python train.py --vocab_size=8192 --rope_theta=10000.0 --rope_fraction=0.5 --init="normal" --init_std_o=0.0 --init_std_up=0.0183 --max_grad_norm=1.0 --schedule="wsd" --dataset="wikipedia_en"
MLP neurons of a small language model. Each row is named by its layer, matrix (up: input weights) and neuron, and shows model dimensions 320-447. Each number is 128 + 24 x the weight over its row's rms, rounded and kept within 0 to 255. Numbers have three digits each.
After each neuron's rows, "fires on" lists the tokens most often at its 100 highest values on Wikipedia text that the model never trained on; "fires after" lists the tokens most often just before its 100 highest values on Wikipedia text that the model never trained on.

L6.up1015:116122092157127139124139150081126146116116121148135129137142145170154128149117131127106113121113116104124151111112119152110150108159137150155102098116139112129158089131124184132104125115123109124151137134105115138095131105090104165135118118116125141194127120128134134137162123129110113106174128183122098171187082138123107097143109146093154124113136154104116154167091125120129122152112
fires on: " |", "="
fires after: "\n\n", " DF", "UN", " FW", " MF"

L7.up1664:124163117097123084134102158161131129122092100083104118171110119104128095115096107136148152148126165146115144122115111134119099128138119181170143099158146104128144075148151121201128184127132108102072140125117140145113146098122107117106154121149119129122122099138086131161139133118131167145101137100118145141136142114193106152156108121077113137110127119151172134057117122134101153096124
fires on: "-", "}", "za", "la", "c", "To"
fires after: "-", ")", " Wi", "mp", "si", " Bu"

L7.up562:077150091118132079142131148144077149088127133140140124118148127183154182163149125141112107128148099131118148083142133097156153094103123111169115113098092100152152130124130138147149111134139121143118142128128113143117123146105159096110145135133088145149094132137169098123142153183132136141128113098116124126125111088125074100093111137136109134117122152113162118104168157155133141149143
fires on: "-", "=", " time", " scored", " to", "ce"
fires after: "\n", "=", " he", " first", " W"

L6.up485:129131100161158101156132113191155150109118109162105131090096109138082127143107192096133105116123154146133137169127114156103149133101144082105082128142168132106175092142119124154142088152115111127131147161118105097151119175112110174162163101137138127092104145106124100111133090115121109128098132149134132112140142143142110172133163098142096143129096097135133116129122134110110157105110
fires on: "'", "ti", "{", "al", "ic", "si"
fires after: " Women", "^", " Men", "n", "di", "ment"

L7.up272:121111102160153184134161103113066122143140106131133114131112123149109137147149127151143143144134074134150140147134157119132142133123157103151129156192148121131121114132121127147149111075094155137094120136111147158104117141139107156117096122160118122152119139099089113099115139141152140172189079124124103134136106121142123148140076108109135134186092124163140139160161121118149141169106
fires on: " 0", "="
fires after: " |", "="

L7.up1186:112133107131123117163091140112165131117087152134113093103123140127114134132119124123175120106129087091144157096157145128101138118098131162100057147120163143149112108143163138106106126100153168121112161119137108128137102159190104100130142154121112145096113125136105130104100109088172110139163149119090082133118129117121109153129132114122136135131130134108123101132134155122151107165125
fires on: "\n\n", "\"", " FI"
fires after: ".", "\""

L7.up1357:114118112124111103106113173160135114128103141114127163133118122113148134101133104147134107146131155102123118115142158150090115068126141148104130124128152110171107111146117138115138096102141106119098158099103111129142111149121095100101068138087100160115111120150119122120103157147124137146126139156127073105137142077125081106149112142131141158122116083132148145106152151148119113161086
fires on: "-"
fires after: "-", "|"

L6.up863:134131133053111145125121151102096140134156116124143130106115160127118169087126145132097119138101100147135157111093119131130117099165098142132134132176148185126122114105154146134110157100113074146190172155114118132115131189149167130109115099127119112155081137138122121098140140098116138133109166141131101135110125112119165135135066152149049140101115118116159087143172088158122109156126
fires on: "\n\n", "\n"
fires after: ".", ":"

L6.up1494:119134113135112129160145131118123134122079105107160127094125089141106126133065174088107104100160130132143164132100170175088162123142141121149125098130139144168107181161097123086144087116121128129118121150154112115125118091139147131118131093118138154143111136108100102138158115151150108100133113135168105121152163138135124138170139153129154155145114099156111144090144139095153165100153
fires on: "'", "s", "ui", "n"
fires after: " Women", "'", " Men", " men", " People"

L3.up876:124102109108090164090164094181113122104096140094129108117152142113128119116110118108090149134093122141116155120136168136138159116145123104099118194113130181154146108102115118086130189122078112111119128163145137143096150099108121116157164091114100128114117116145122116192062140130107145118113078187094085126130127102128179118169091110157083117111146104121167137130110140123126112133122
fires on: "19"
fires after: " (", "–", "-"

L3.up958:137177144105125132138129139093148160152121120129117098118145139123134112120135136099122133124136098095140144133129125162123138179179147137130142169112120173141122097090182124173114107159105065127143085123120110106107135143123088161103158163126173145146170118106166146166117159094136121117083180139120129141106138099110112131103101134141147147123117090170112123132166119115132139117129
fires on: "L", "R", "I", "B", "M", "D"
fires after: "B", "S", "L", " O", "M", "C"

L7.up509:137146128126133119142141123109114120080091125122130128134125115139122154129094124130115093143116129111147122109157110125114125122109149102135147142074092116092138103138120093160106109096118124144143101189112131143148101122164160118143094142143133160092144145130132129093110131135140127141154108141122171105114127173118101135165115145091139144142152127104099100158178079129105131113135
fires on: "|", " and", " |"
fires after: ",", "  ", "-"

L6.up1650:142135074120103133142155149134173153111137139103135150118143164124110100156139119138086122151123153131173154100131132133115099154101133127150147167136087058123122090139146095171120135114104168115132104122145136130143171100123150125125142157124154188136134117108137112149118113084108121120134136127106131145181128154140153123152145097132106131142117103074144164172126099143146107148124
fires on: "=", "b", "zy", "mp"
fires after: "\n\n", " en", " Her", "math"

L7.up558:138071137155102105127085076103105077136161123094113099130133121129135100131143119168151091107112134111111150147086122126117082131121128115142108156121161147115155134158133130130147109103162126155151146144082130120122121129132176134127104158147123158127169153118104147137117167091165099090124153124104113115125064111184155147097115163154070135138143109128145163176123153124101139156094
fires on: "\n", ":", " addition", " |", "ance", "ition"
fires after: "=", " Total", " In", " exp", " inst", " Add"

L6.up1084:107105118162135173126133112081168131081105134141152133132091125150134099126070123155135109132152146105188124156155101097091086118088154098126117135147141111127140171128110124123098087119097112093136135158109115124135155167139152112139114112115132146110138178100102144067077121091104166105153110152125144142169138129105114094125104134129097166128084148137124163092154120102133114124115
fires on: " |", "|"
fires after: ";", ".", " ;", "6", "W", "  "

L3.up14:118126164100124146123099123159096131126123136120097114121120138090108120123163159163120152135159091114147139094150171127093170147173148156172160145076113145147120112117153147114108119158101151129118103090184132089137110134135098165146155135117146120142159125151117089137166107109123148172139076109096133137122121127133139120117139161143169174127130097126133139100108085144118122136131
fires on: "19", "18", "HA"
fires after: " (", "-", "–", "D"

L6.up239:092138115116089137115158165092117128113160111135154177077147081114160137119151121140089161091145154099141173122165153135090150119093088080142105149081116109130138098147139168099112131146128122169118122077098134127135139113100136146158123096089168125133156142154124148117157174106094157126070115093142140133136146120146123099163142126125114144158155117124134105112075142120152122113123
fires on: "="
fires after: "\n\n"

L7.up120:085121136131120136103117151144096112119114101127130133123130126083112149108121113123108105091101124161101113104151111085136126153088104114102172112162114120157094105146114142112161152110139139137152115139116105164149080198162134110123128134149133147103117118149105116098135147125139126115180128110137106131090129161185146161120138125127142073093140119098148153177098132140102137142106
fires on: " |", ";"
fires after: " 0", " 7", " 6", " 4", " 1"